Weights of a small transformer language model: 6 heads of 64, MLP 1024 tanh GELU.
MLP neurons of a small language model. Each row is named by its layer, matrix (up: input weights; down: output weights) and neuron, and shows model dimensions 16-207. Each number is 128 + 24 x the weight over its row's rms, rounded and kept within 0 to 255. Numbers have three digits each.
After each neuron's rows, "fires on" lists the tokens most often at its 100 highest values on Wikipedia text that the model never trained on.

L3.up733:138141133153125125137145107143115133122116160112146157138110104099126140104152120054131123157114131098149097125157126137113157128142152127154130138090130135109140135125168135124128130095108117143131130143108167149130148106157133116171116106107135150149131126174101103097125141147133096146125139132130127119101135101155114129100129056130094093102121126122140092136107090127177139085177139162141107091111103134089115174161110132120141127144135138115123130110147096120117148096151159120138120120134112126108150132120145085159059103111123119128108125150111118118125084125120167130
L3.down733:146106142096138134097163172149173122185162092132129121131168099135130167111134179126121106124130105107120162150159086109140115143133119187083116101112146105101130156145134134116119123143124169110139157139155128153101123117178150116116124178153122117119160146071130161128161118168114113144126113118104171115141130133119088159156119156117103151127131173151091143168170136118120107125167149115137148150126147113144117154079147114092125152131138166113123108111099145130142094110099121140143101105112120144097103102123121145150121132159136124133158115104122138160123198122115150105
fires on: "ur", "co", "as"

L5.up455:099150163158092136111083158120130140149113144130166109124101125119120163123114131111122145123119121120145144106107092172172103094125127116149127093089114152097136116141103133099109169102080161109110161125148130085150143087148152165085168135166054110130114123143161089128134166095133091175149137148132117132166147135156110080120127136139135138153108069183098137120105101155131101120137087161100146128106119111082162144101141142122133134124133147141064074084102126181110134158143113124124085096112094116147109169061104123139122112128124141129140117109133126150100125129161145126
L5.down455:081113125093151127127146065175144138148164131147147154145126113113138111138139130147126101161125145086132108153113130122153149128086109131119131141138160100116099108148128156130115080145134118093165100128119128161131152102117120126164143104102116179126128168082118107135130122149144165126127150130101164150126110165101151089132144135124119123096154131126098122143119116081146140121191148096135176165157076133095099172077112138125073126174161122099138128142098142132131142141175115118092144146154138117128101139121104133122171120129123107149106118124099129135199125136123109129
fires on: "in", "ro", "n", "ul", "e", "p"

L3.up483:109150094100127105145101142134110152161125156159113099152138123124116114140200148162122159131111132123081145096106111144117115139125148117121129177140129148129138150116121120154143129131127151118096126163188112133123080115142136143177114116082137157170094139129130124127104124125108116108157157113091134169150113156130085131134090103147148120138157141178148147139137150086122134107181148117131159116164136133110116145120159113144083127084112140143104150118104127112132108133139078135096152120124090173158157123109093134159161091146152129158129140172133160118118133114111160156
L3.down483:127135134110096111150151127143159139147175123131127145114101104144118123117121134110126102155139081089113124103140087104150107131141184126112133156126148140128137164144169136134120127121126116097179144048086149086095162104095148115122114102161102107097141075136118155122072114147156144128105143100114167150117098160157130158141164119078104110133104080153128131129095119117148145140111142119109132171086158124147162097108100141121123124149138123107135124079123132113130109110147094134174115154141124132148116109134107142100140125095141097173136145153139162133094103155128138142
fires on: "k", " office", "'", "int", "ka", "ay"

L5.up986:142139141129126114115172121104116168161100145129153116137130119152123106134126143127124148129138148142123076077151085149149122089114163155102140114137139141151115138137116108132175131138132151086131115086147133145150180149164139108107129114146131120131141129175124103133162126165152124096100157146132144078084160177111165098113144081139080097124123085123135170136129128149155106145080125119141095114166119107135154128146162161095137130092137128100150125084066165153108127146137104134118162123130135127165033111100128113089125146123138108101175123132077139097117114151153140109
L5.down986:121091137177151124151115115120138143105160132101137107134134134155124132136103110133104109135147137108126124137146096082097101146146108130152124124117158083117143119150157112111126169132151141119154124152128116124124113118115148157146131133144113105140120136115128099120143139128142128165095130126131137141128127148124154138147123128106126120132150143108112148142099130134111114142117111105099178048070107140160181112140094094100136128104166163138108150106092079104144081151153111058089118114110129133103180173128135146140140098106166123113114094158138168138167102144126172092
fires on: " F", "F", "ent"

L5.up458:069137195163143160122130108119127145152139168105171105119103109108116161135141134143105124139092091123105136122073108126139104080164119154138146168145131147094166151144107125099180155136110115147119137106100129141142188117088140107118137124138105110111131116118140112126131146124132119115146144084119149114127119113112137129128144126124094094149119077144124177147167124118098140169103177155118140134139143105135125147118132143115147124134149158154124159113104137192142120126134141098138144120117104129151109114119122115173103144125154127157136112094128127127118151110125134160
L5.down458:138138099147113083132137123149161095155140081075116128121092134112111136142112126193120096097144115101149111102109153147140092154097113122120123090114170146094130130134119142143129139124119104128083092189118130127146115171127154117121160118097119150118105119129109152138144115150087110129155101174149117100096162172128143170140120133109161134148166086083163136140172143132144124096145113109099176100103089113137152076127086121126101162146155130120145140109165161114099144156119187119144166098133108141118114151110170112142125154155128109106135134111139115115118132088117065143
fires on: "par", "il", "ver", "or", "mon"

L5.up576:133174123155150135109142081127179124080128148085129101160134115150135112138110126156142162132144137152134117108145138125176103090105147070169111139125122142134163111155110176113149148109133128167113100139113143171107101067113137109120118107091105128106130159109155146099166082179136092108121129129132149136113129140148152128152146084153141108114155141136127156155136154130063130132096124125116113199123124144128157140125085105105133123105113135102097117137114140177131092116077119179150147101164116081145109107143132168115127113164143172118152120137114144138155129151115109140
L5.down576:144075112121128110121144156091069112156156111171116128123133117165112125108127126141168121153138119134127175151114174156122116177116090131108118125137150106090086140133146085149125123139122085126162131187177103121130151143138085124144125105126150112148147109148133118141126107129141108185108134084148098125131131115091110105092145146099110100140136138118132140129103115105175130142154140143138160106143166103177124112124126106111128167105159127145115150144144113099122110118134144091116148169121107123111099141109128098153160124122129095104148116135136145174185150133161136146
fires on: " ", "ent", " book", " World"

L3.up192:115158109136160110129095162161162108124106102147153136096165151141104135100090114147133123118147107144159112134083106167106123103111125121136140104159153136113133130133144124096155193136131118104087113094129157085119150091131133096171130132131123134113147110177144119117088101122071088148131160145122140144090117125107143112131162131139123146113130101140092096157136137130121127142135142124128163131121129099142128119127155120147131111150108121142113144148132098138113112115133102164110145150160134109120104141134132124147155107164128074111122110109159093156100174156047150141
L3.down192:116148115170101125101176087115102171103141103154076141112145122164078170122145139146159104112143095124159169125133097135114139123099135074124137120091112121119100133131118138151076114131144146110101128141091155138137125135116168079131151116101077134171113113125134164115142106130140154134135132123127130105112176069141126135121159166113154065146130115115125127111142154135126085116147160166088146115145125172103133121127158109140131088179112100144161121129109141137093157123146151149094087120086153102124119169132143141106123183124133139131113125129086150162090134128152116121
fires on: "ing", " production", "it", " Location", "il", "structure"

L5.up523:131140132136156091117139162139097071110110133079088127164151123157111134100109152131106085082122128113078106175103111130158129121154153122090151104135136115159135155125147122114145140115116117128126145147142097137095155132087133088154123187159074142123127128155120141143132108147135174118116101113130125077140134106154152134129110147107164091137109157134116089132140132116108157135125148146109142120132097064124165166144083110101158132137153125109140116156149149159159122136096126117149140121185105118143135092139171142115115145129141114134094102131104138097177129090141132140
L5.down523:135103156151157145140087125123149119122130132131170121112107127108136099122161125110138139125096137109095146101158093160119120137067102125154129159118147114112135146064188135118102125118173133115134095154162140102108089127118138108160159079145128117125115095113158135100170117094090137152126119152157124133109127160137125127122068112138124126191153123124083119159157163130098121126147112102105151025136127155137124148125127145142163173153147136157114132144156119114135135105171119114116112151110160143134136148125101108112128093133136111100147123157111151089091085106152122139
fires on: " ", " |"

L3.up792:149122182114136101093111149132101119105120141090116147157168104137130118096149126132128138132113119124158098106141119123119116134155135123126148131112127127149088113101126140159120119124164098100124137145114123135131156122148110108141128172145128110119092059137150134156082166120172122176149118121128161112132147148147084141158123096163114098121102131172099125119118179098158135181121160126156147125120163099135104155159099090139148138163129104139095155045123144172118145166137076146182099104162118100120153147147170133154098144100135129116122142111122128148154116129098109130
L3.down792:139139099162113139114132149170081148120147117146151106150104155176138117126103117135113143114102097169137113153152103169087104136125090147129117159094146103119090108139102102177153103124117142139111121121087122125145133128120148124144097129172085140131144123136148171131136117153160120103137127089128146149154156136127170130118134167106149128164121154125142108086117091130130135101114142111168098158149123170132157077121089150060151130138082109101117116100152154128126176153132145093114105122082102136140119114111115115076145181122137116162131143121126147138072100120141122098
fires on: "ur", "er", "ma", "p", "ver", "t"

L3.up214:099130116122146153160142137152109126164147143117134110100158141145094149101136156138114125116100134141156083139091085127113157143115102125141196127137098122141173108162134135119167077120135147127121133109150131110128138127142124148128096109106164129163165147128089129097061105099092125173152161042119105128142099127101131123135181139140112137097140120124161095114140094116151154116129135104103055163164117127134155133130147157135094130130102099100133144113118106148150140123158182143104146116169138123139152139098159135142154106122149121113121134113106131135120072124150092149
L3.down214:106115112144107122166124138155086128126131119125154141144139126128114104126155134095093089157095137119141094076131156147179110105138147114105183140139147131170166110151106145116190173130151094096145117121102136112138152115150137125140093111095179099119111106158153170142102176106149127175179117117115159121117112090129114088118121141133100130140127128114146110127138114121135138173140122141139128103070121102149147110150114129140128124140144176133121106126150109133102103102122090117092078133118162133144130130121101149112179131162109173186139085163117110143116093148111112147
fires on: "p", "et", "ip", "ka", "ep"

L3.up257:113108143119139110133144117142106091114135140120134116140162114110155063095177147125130118146086148091073169082119095138173153168162154126107132114161105146119098115136124119114107115125137101180123130105177107156177146082168099129119147172152123124125132130133140136105153127158162126163124101109122107149090116183109153172159125149144134108171104157122102116128100135124126161111143125147134038147163117129113125134135167112108120144125127096121103083059161109155131130138155151114116097095148149086135161102102110134137123075122137110124112176130089126147133110113120105114
L3.down257:121144133117122144132141175154132161109123144123141152092106083118128139106083113134118100132152138166142120119150117156117092120124137115117122121080160085118128138106139096114127132129083144161093104121086129100092077151097157084153126125139147145155118133122132132135174150120113112163143136165121102143169150097174085126133104137101104082152149122109128112067114088179113152137151128128130191135071123132121063141162100133145104119124174117115137152139080168162128141100138145124125120147123157118168162119158129155127141124124120104159134134076156112115147111169131102155
fires on: "in", "ine", "ru", "ol", "an", "ur"

L5.up613:130102170159111145142124119105167156132163125148140121131125141176120140162151114106133121111156136092109141123103090107122124153145116128151119113089125117128155084110098134110128139169134137138123115138126112102113138117155152090161139136106093151110125094149098177164110149099136134076112141100132142112138162160121137150132121151095161172142078122144098164122161133161135136113147081119105124164093089149122118117108120149114128135162152166180117142124145143124137120080094164118131118128123096106138038094099133175115150106147104142138122155148146178107146124115118093158
L5.down613:132155161097123130110110148102148129104166133127125121154120096068120118097142102128150160136170148081112088114129147080145138128177110135104131114133148121094102135130085122134154118164107154124124114154129091092132146121114097160135094125115152131138135088154118155093152131168118150133101165149152109134176131131105109168114090119117127097143141163140155129095116147107126148100106091118173153196188114112081129122132163153115124149146098176175102163121143140101135145158122152112094126139153093098109130159170107105100151172132109105097135111153103146161072118102119136166
fires on: " ", " a", ".", " $", " of", ":"

L3.up577:194124136135166109137133165125144134099128131112111144122092106167104143141116121105136141118126167121197110108108095091121118097143146160140138105134131139163151165138127104110149107141120159127124139127115132163076122150145105145168167126095175137125153111140152099114133164145109112117128104140155120140119105132143099112120115159149134115131135121132178131108093102115061115144095107110145157108119139143124108108117110117148130116081099114134127129147121123118152110133187104113123117108086105092155120118129111108125130094105148080095162142085110131133127170109154106158
L3.down577:135100147151112137148098143119114143107093148131149117134129151126138122097134113124119182061147113142112102153091152092108179099099113077090124117064092127135162166135114131122114156128084141104167114148131156099104101142149151186101113094109117168167144123127131117169144105104124125139091092162114114096126106088138116103114138138125120128139087144104083092089122125167175093132156125158103121077125124107151168132119127132116112122123069123102123102080093140130116117130132098152128142107155136106140173142164135110089142137130125144105139114133144171127145150133121117133
fires on: "in", "y", "ly", "t", "s"

L3.up549:161143116100135113095097118165151149091142114096111130175098112173168138124138109159116126147107131115121087138133110160130080121143099177091137134146101099143121107087138138128116134091147154135111145147117147166123125140098134109086124144069121097173165122098119146094137094109096122121115073145163164121139150149169096161142113080119166165153153130122128139072127110134124115110161141110104133144147118119094140138121131121120099118151111136082141105131141127144127146159144152137129124087173101136073141120108164142173102128120154138126088125150100136160132107140135160129
L3.down549:115095129116132136112154138089113132098117160083152160140125128163145124106098109109149093106094154113106146115141104129143130149128100151138131130164157151122177134040138134125161119092180117105146143165118090145117092116147097093121137126139097152125111152086119158133142128132098150092146103107147112118163101130129093138133075126150090101145107135144119145107145145130111140139169122132138136150167130135095134106134112131099129136124162073135134132184131103136131117124117107116127102180108089104117140099152092129124102094127152120125177114113105130131139067135150136101
fires on: " "

L5.up814:127149131117107141143094107099112136140150104115157163145100110111169151115094091157129128095106094109061122121111139155131065102140109097065077101124118150125149136119122087127130131106131117137128131114170114141123109151153132123123091152102130114135109124102132138122158104128149113122153115152150118135129157142158093165147112084176121112128133134132122129092110116164152155077140141170153121129149127064138135134114162104125134151151156133145112115148117081168108166105104127125106099101175167135107125160130131117190114176111130103153120126115115134100165107138131134144
L5.down814:114158114130168149110146102093092159093106126102142134130147124147116168151140134079131144138126106099117122099159120115160144145108119131126131140131186126148089121074119097120107107139167129118112128139129165112136107134135149140133194107125147136133117159113134117130101121128122131115112112105153156132105139136144081106153086146103102140085086137177127134137127130123077146145157118118103141068127092112137111144117165118132121165133109080134118148165165130096113148145157138125176143168152113079139126152139170105124098111135081121088145118109100170165114061175139107132
fires on: " "

L5.up81:078135120151115124139167153110146118132129148130187111116137108121150134173133114068095131115102120077116154098112188137091095085184167144143098121109092158109137144162175119113143145130159089133124159170131126137150109127116130096151132104106137092132119088168128101107123133114110171134140141143091119084172157111139108141080125121148128137171163136139112141154152113136082127106136102153140110104156144127136167144111160173150126151135099115140035120142099132118120110114181139167137099127194145122135143143116170167142131106148156157133153125121162135138078110155132134123
L5.down81:130125077114099127109125119163113110115132119095116170141133133156084101123151145157141153130113094128086127138081128118146103096101113133149136090175120147126119126166147143086136113106118127149154136072140140117116126091148033116109123093136151085154150115128146146110127152149174130125109154137120134134124113124125123147141127099152165154095111129128067110126131142146152149120130098142128105145163158091119084114139144170109105106133134126172153129132102095137139160134124136140142120135144101110143155134146087115097133122121150123112145097124110149117108147158129115133
fires on: "ro", "ad", "all", "p", " under"

L3.up219:153107122096165148141160114140128145122142160126100153120135153149128099158125134114124110096109140156134152152130114147113133163199132110103153075131153137151187151113127099090181127121154112154120087158131143164166097135109120132118081142107113160154117137181118113107127114100103150151104135118100151107170150122131084102093134122132154139183124171159157113109134121088114180170117106115101126126097115149162145105113119149128072094137109115124110146107122143169104120161094142137101121075135087168147100189114115162133135133112124071123136121164087164148113144086106145131
L3.down219:207120167125125162168121111116147130076124110097125126111140136151141159121152122156084151097110110146096118124095139109154096113177096105113098122128089132167173144118163133173092124171161083117137102124115108171146155140100149140110125176142145089105105106092135116103117160162147161104133103092096109114090154139092148185152137154115109083120147113109130108132110131133173154139092103117114138166127135060108155102136135155116136148133137096131140129139198105100140126130119107140117123131105173106132145119124115124150140175121105101152110104129145088125125114121137101097
fires on: "on", "t", "and", "et", "ga", "tt"

L3.up910:104110146147157137149152159125102139134143134148127098141131100095046143147097104058095155190137132098144142118100103141127136136107138110109126114116138109115086144108098155129098137109110119125102094157135151129108088147134108115115141160146150133086185093192093141127132134125122109171121140112141149126114145120131115129123124100157104121119127118158164147117148133138160099129204106124153123108129113169126131145139126119118141118130120160150136148074142134110143157135126120044094118161138105114135141143109111139099099078119144110114126141157099124137159147169117135140
L3.down910:137131137120132162136119127166123140150126135122171136132106114122088110136172127115131101130125114192104172121155125137169122145147112158129153100070160125131158065120141102139136139118090178126125150158167140099127128130143124143103107097123139125125183198118149118124119139166128115159153110103125156132189089123108118122167141115127110130113117107132185112088162141081162129161120139113150078189113165118137103125103131126131109094159097136161138113106141138174117077121110124098147129131124154093080103129148124118101117116106123178130133124069116088126160110150127159146
fires on: "\n", " of", "o", "ur", " be", ","

L3.up779:094143161150164200144117128169137125141116108123106116146141148111137100143102123137104131177125104142137112144144123146111148095144126115131178115142090116054106090145095097162136112110151150165117132136142096158108133089146160103146116117120174145114162092136128123113144136129125102115153094130162159158118123106133126105151125128106148080113161126091155100106134113122131074108093146122146139152133121135104140120155138110194125096131112121168167122094095117137147100141164131123091118140106168120138123099119166147119089123114146135156187208152123131146081141114135160132
L3.down779:148094104134097157127098169135131127136151087115138144102087178120142115099133141175124127084082131123139129132170141144135106116153126071102140143168117153135144102123164132146134095181064112154161139130121147133132132125140141127134132099135126089121134143108128139119083162162108142133087134097128142116135151135108143125138138129136128138158156142109154092123100128126152134142178116114101122128063114087104133133111098118125101095163160081129176132131156149135146157116163109142149106094133151102152149137125068125097156117091136088166148108119121092105145119134110120122
fires on: "s", "ir", "im", "st"

L3.up84:164123139150110103114112114130153141095113175111091127139149135126165116155173118160134154121110115180135173090130152132124112112079144143148100095125152123144122146096140120137111131122144145151105138149167125154106091141124117124122089167126086130104128065146187196117106124132168159122097148118115113097126151157143168139142142144108072083160123152123106119140131123149133158158066133115166104119144081099113132142150131089134175148171131085146090138142099121111146123117137104124164130115138138129107148117152160125147082112104129133134128123057140101144122165118136125140
L3.down84:070103120153165114100159134144130169144135096144120163175110117135101117128133113147132138117121136173146151135158125161135139112090128133173164096152116132146147173168132127131146126112169122067147143148172107119154125108094107119113154062151107114166136167101110151110134155134120155094137125077107083142144132124112128127154104175132160116117150155152133168137143120143136119094142144085157118123136155128150139176106133093145086121106141144137134087150092118126148132129101121130100090150097119156091115117132145099134182107106146132131153139118138136093150084097156120133
fires on: " artist", "er", "r", "t", "per", " player"

L3.up231:113104118163120105153173160132155120131141151112087143175137124146125122084134135141096120122124119138137171156145142136130126094127122154119130143153094132140080161129102160152139120138138126145120152136134124102144122127159120155145110165043122124141170114128130115093142155167131106121136117126164156106138160121140152143148142147105092131113062124150143120105134131133113124152122127149133105100154124098086119148157110093123147127117135196147110124163152117151095129133132144136207133109147107110106125115114135103145073147138111127124160163102112140129069175152146127151
L3.down231:128148126125122103174072072109109190132141163162129137138170115151110115123126131151117166144092098102124116176119133139167119131089175113141097141149074120158152153112127130107162161128087146145117110125148145121131131143131087100121140122154151136156115125147153159132124152121121126176137118159120130125092119122122135101139117136158143120091141115108140141120093099191167121138122107114112143097154118131139149096147132187124113099106181131131110131101104113128143096131105141085088125105082125129101099196124115137170166139137176153075101095128148133110177115120079134096
fires on: "ab", " than", "ent", "ult", "ative", "an"

L5.up57:141129123143127107129099140095107151089097122128131125101153137163127167113133148132104138133092128104106166106168168124099129172115094137101109136164132133105126151109116063127121140112115141125124107076162153145134128109169132164107159105093096111126139139149110090089086122153092128106155130090137094132115132133117143120121142117165151109125090133125111110152099130135088143108105051130099107115168152147148147128111118171127158150122090153188131112094094150147156107116115138112158139174119079118126121136149088093133151145106142146145106154143081143101125142127109140150
L5.down57:133084176145116114103162126147114119162131100124089069129142109152164132149136134127108162102103110125111143116112100113133127105131105108160196122121119144098172130162128128137130143134141138110158183146097095091131124131085133101179104129161120129109128142158130132144102128102143154181121099183129196104148078103124113160108124163106190132148117124131141135137150165166160117129138132165103146061098120127160141130107160126144139111128108103110145150128123124142090100174141146152114111106169126133102154124130093125123138120169151114138119088132101135103148123129127125161
fires on: "ation", "tion", "st", "est", "ver"

L5.up377:099108123118145134128124128079120124124112159107118129113131122088125145081111100117129128110119086134128143079139107164104089126151165100143110150121108121087170147146095131107119114151141169144126124111139139085150114130132160172124104155152134080125117094128128103125153135133166150160127137197126167153114137157127086144104109107141127102118172138128173087107110156096144088176104095137162149143113120142144132138094170113101138098101132103122135128117142119178151124142147135135131115079122148068149094094151127150140094118108122136143123124143119130089114165123115144090
L5.down377:130137117132153140102115145112094145127131133154140088184146130163167116133141140143156136193146124091123103104153116176123160142138123140121119128109144108144174130141153115093082143144122108100154133145139141185087101144127117132123098109136101168146104070115097092140125052120108105137082114144121140125132144155153149089144147106124100119103131097137142131087105124153156111110150121150138112135147152091124149125120118148130118111142132149117092104120124149123127146146104088089120124202185118104121146135125156112098071157107142120135134133100139107158114079123149156117
fires on: "c", "y", "e", " |", "s", "es"

L5.up728:108135111109126105114146104134125176086149156144145119091095154122169144103111175128172184150165118117063109173112130120113127140156140072144109148115122142118091131099120134150102168108122116098107128116165123113127148133133137155121111136121144156130175143107143113124131123137115150111129123101135076090116152115140130144095110120128149078138145122099131088133142140107140136134160093143145124150127131100138116178129149107114139136223132100126105112129091127186110136111139150147140081123101118098123140139113140163175133171161145156132121103129082151100172106110165132076
L5.down728:149168104145115128138104138065152110132108092154120116130146158145145152091144116123119106102102112126140147121135115121098118165135075136117121093159140110154160120144140186160098133135141101126120073135126124071160115130137134115144119141113096134089115188105118137124150115115148129133136138134125102138132117159109126077123111152118147120172079151128118129150147129141121122123144157141121139102168129178131150165104130124154111162132123089110136134165152096081158096119125126095148129133141119135139128105166122126125123080131124157106116082058150172115179085139125109097
fires on: " ", "min"

L3.up388:115145183120119110086145132150140096103140119122160089123067135152094122126126150148151115131130088137153102142149139124125129123148148085133133122136113167144129058103120177123138125153087143129114152121142088118132135131138123105152140165119116132076110130127120100113132117124148160158101133111118129092104138095126136091137130127092094132120129095091100170165113155142121098144157113105126118148123150118127199099149092142122174153129138081145125128120141160149181156102082113134110118133155155135146102125185136173132127144112098167146118139128118157125144157142152190081
L3.down388:085151127107169109105158163099098125132106132139121088153127149144112125069106129142139090075126106140124087139132118092098146133103147132128129125091131140099085098177139111095110137117156136170131106165125121111165132127104139100089124128172188197129177089178111124124149137127120113102123157148153137154138139088133099101114127118107139141128127119132081133124156164184093098126133111139158128110176171099128133082133141152156133131150114184127102146124135136120154075140091161138145086190130103124127087125161119167138122150138115133100114130138129098130127092093110154126
fires on: " a", "s", " ", " the", " se"

L3.up366:136134152133165107093169128141102143129134139140119119133105131137143093172153128155164150112110124111157153141108077115160158136177141028095150162103171118126160109106117108140116131141119125127104126102152138132167106102104139128165120121124085117156112131172124114131153130134131128106183161100113165151096172159142112132114118155127158112139166132162153125097107114116121145112171085108145137127132122157147139082105110103179104105105148139155150126151120081094145119100144104127160139135105126145162140135131112162078128122105093066106149101154101142126147107156122096095
L3.down366:140109152148097132135111119109136145115143098188115139143162106134112132106191119123125126129099106125156121110118119091143148181151149126075153181089122130143134151159101109171166105161128141101119114109109130139163193116152131127110119111105171114135136140107113139092136138147172159170088082125123177123135111141170117114104130120142103138111133100140188158101129124150126128117124102088137105144154104106128110112136105146129124161112137151108145122144137142100080144156139123122109082136122115131138128101115154162109105114152126179145134119050097101121150147155094113133
fires on: "t", "ur", "at", "ure", "et"

L3.up830:103137138130110126087123125171113117108093116132131130125093127135154125107072142136135134106153100112124152167106138107130134118112147111127117141170104137149138122156158130127099122115135129177133104161154101115157155152134179153122150128146140096109146122113147099123115086061142126124113122100118124128117126156126130159148149136133123140149158082108148117165136119150095095149162104153133118126158152145117140124122113163131090107101122142117126100130138080104113122117148126129154109114122133136126142103123136120071154106148117101144123116090117131121128136171125140160
L3.down830:122134129084121104146117149130112161136155149120129150157108137108096111133124159139123102155133107163149146098143113103103140118152082160115060128119125123173134189128131138174112142099167167131132143124151077112145121123081093080119167154150126136129103102092094082123130138107196084080151134156127153147137115177170107152133108144100119159155180167170152148137108137119121128120120094139095104165116142127130145158105138128141100149129099095082098112106119120122131142123117112147146149156153141093118103126118102123160119145126103112143130109141122177095101115128101094124
fires on: "z", "ab", "ation", "b", "ing", " /"

L5.up817:119158125076145104133137154162164117137093131149160131154141162134131098135106120118117133112119094195112118146065095147131152155129121172145160087134139089134109131122102147153158112130166110098113105134166115116143108103078131122107121151156146133140131112184115099125148098123135130101132097081110121158086149130096171162164102134119119112138140127110168134129143128126168139156115142167141145134096116157126137110136132142156116150127121145088099084102101136179138137147116113162129134131111120104142109138142154133145112120160161099076147130058164099117137135114101137108
L5.down817:154156116178154137139105109118170142139128099133095137072160132150162133144136132120122178105139147143096131122156100133112130090094132148116159109139164127109125128164117160093132079126120131150150164124166139166132127149127127129132114127168104105135140163095127094124069163088126114128184116120121110088123172115122089132154131125143150097156093169133121104123124133110100137089123116100116112074081132113114124138160094151125179120098123157111117152099103116174075114149143123111137090140142120139128163153138157105151152114117102141159114119154138118133151102135150118137
fires on: " an", "ed", "an", " An"

L3.up969:105165128149143178131136140121133152124123128143112128108108099147095160116125156068144118180105105143114109153096112083092115148090133117166097118117132116140132113166113128096121135108140156142152137119159148128166147133058098121129162121089151104130122145118098100114158106147187130158140153099109067100152101105125111149154096114141134084130171095118156155124174152140143155131094128161092112148113102112123106154118153094115106122124152160120115157153099113106097117067126110171152123098133133126155090093108170138095174121108135084151159164128134173124160121135127128096
L3.down969:160125134163167142123139117130119122125145086124084118136088117114122117144098123112135117099094136121074089118113106106076153156122112155165113083179158143097129143144109135091140131145155114156131134077162100077139082143074124120119130119144143140101178098177147104096113109112131154149159179154174155147123114103163148140146120099143098141130144110170146145168146100156151117086084142126144097109123151122141125135146161120093104159128147150131134161135116144156132100148137151127162143129161091126118119106164171153164144127108126129122148154147093119145104095153142089137
fires on: "al", "li", "vi", " and", " Total", " Si"

L5.up228:157115148173129139149106140129139109072139104124124114132107122116141102122123160106084120156140112156142157080137111128102098126080143110124130184123112137132113139126127103091125154149150140132084093153150115139129162161143120099133154098082119146107096156106120148108165129135095162137138109122121095140130118145127133121129106109156129083098163107165153158137151152060092165118135116156126100128127120155095086136127081117112138136173117169153137101189156144125105137105104156112129118132180138115135139150126120158137116129083124098136161139081127161086165124100132133111
L5.down228:130092107109102106123117142099117122144120160101088137118142113075138133099128106120132079100134122085122170095116189169139108129135141154116140103134148128119120101173130089149105109162151224179082136130115141113137142131179099096133121109148129121043139114177144135116147117104135159146116126154140132119098123153154108118119091108166144122109127114115130130141097119157093132156169121165109152200100127087091146125171094151106108139142103159155117148120159149125102126132121118143136112146145140114118089115112107095102102106173148099123117091137110122137120060154154116154
fires on: "i", "li", "ci", "vi", "im", "mi"

L3.up995:085128123123113128116119080105114149147158118131093136101192139091109127115120116116142151161160151094088148136110124161161135120132137132150148150173115119102139092138123158130110124127123160174137111144129132129149092123154122110173135117148130143139135154132117135180111178120124143175107120110157124116087108091135087152071098162124078119102127139125172150124090131125116099137083124129105112143150095146137094128154153128107171117118141127117111102127155108123077093164141146164117102116121100097185108114089133115156125066150097156102137138142105125120154144171131163119
L3.down995:197139108070134157220130163130130131109119117106168134129131118152121133110120131145120141137091082174147113110177119164145149081123107140112093134108130107188111106081155144163096147129140072152134111119118086153146122162138151155165091123186115144122113139099151103128114125115147118112149109150148118131174150151142125127125113109101116123111129128146098125129124114148119107121113112181129128145099117151123102129171111149148110129165125125168133154149164131121106163106093134120123103084109159134081165116109122131157125156123150127137088139111119121112103147108165143131
fires on: "s", "el", "c", "gh", "ch", "h"

L5.up980:125130158164093160127099110178195113109122137112170115135146133165127144172133134178124128127131140114087118122132114164116111109101132111100142184082133176149110148114112141124118097106136119169074138131139125132091126073141144117119139116121095134126133142101129119124093125146165112097149114124136122102097099109101156122129104115140130092149115080127110116110079157084135102148135172155088130119200120097106142124134118118159129114138141128158105136151118151143118138113141131153138135151132114154142113113119134163103126115118131148134137135110124149147141092107059138119
L5.down980:173169126146156117131111138158116101114103171139116108106131123109112105099150163084125108172092152122140114152086132105145103140169139154117105065163200111110155136122144112111163175128093134105119103109132168147105141163133136091124120140123157167131120120114110085127123143111098140130143127125081067140132155147157124179124150125122120157104118148117134126130113132173154129107144102139130133142108164110125143102181131125123121136158082101111100122141121161096119110148111131117154139131080053127103145125109125153126151143151145092165100099092144101179176126166127129132
fires on: "e", "il", "or", "ie", "in"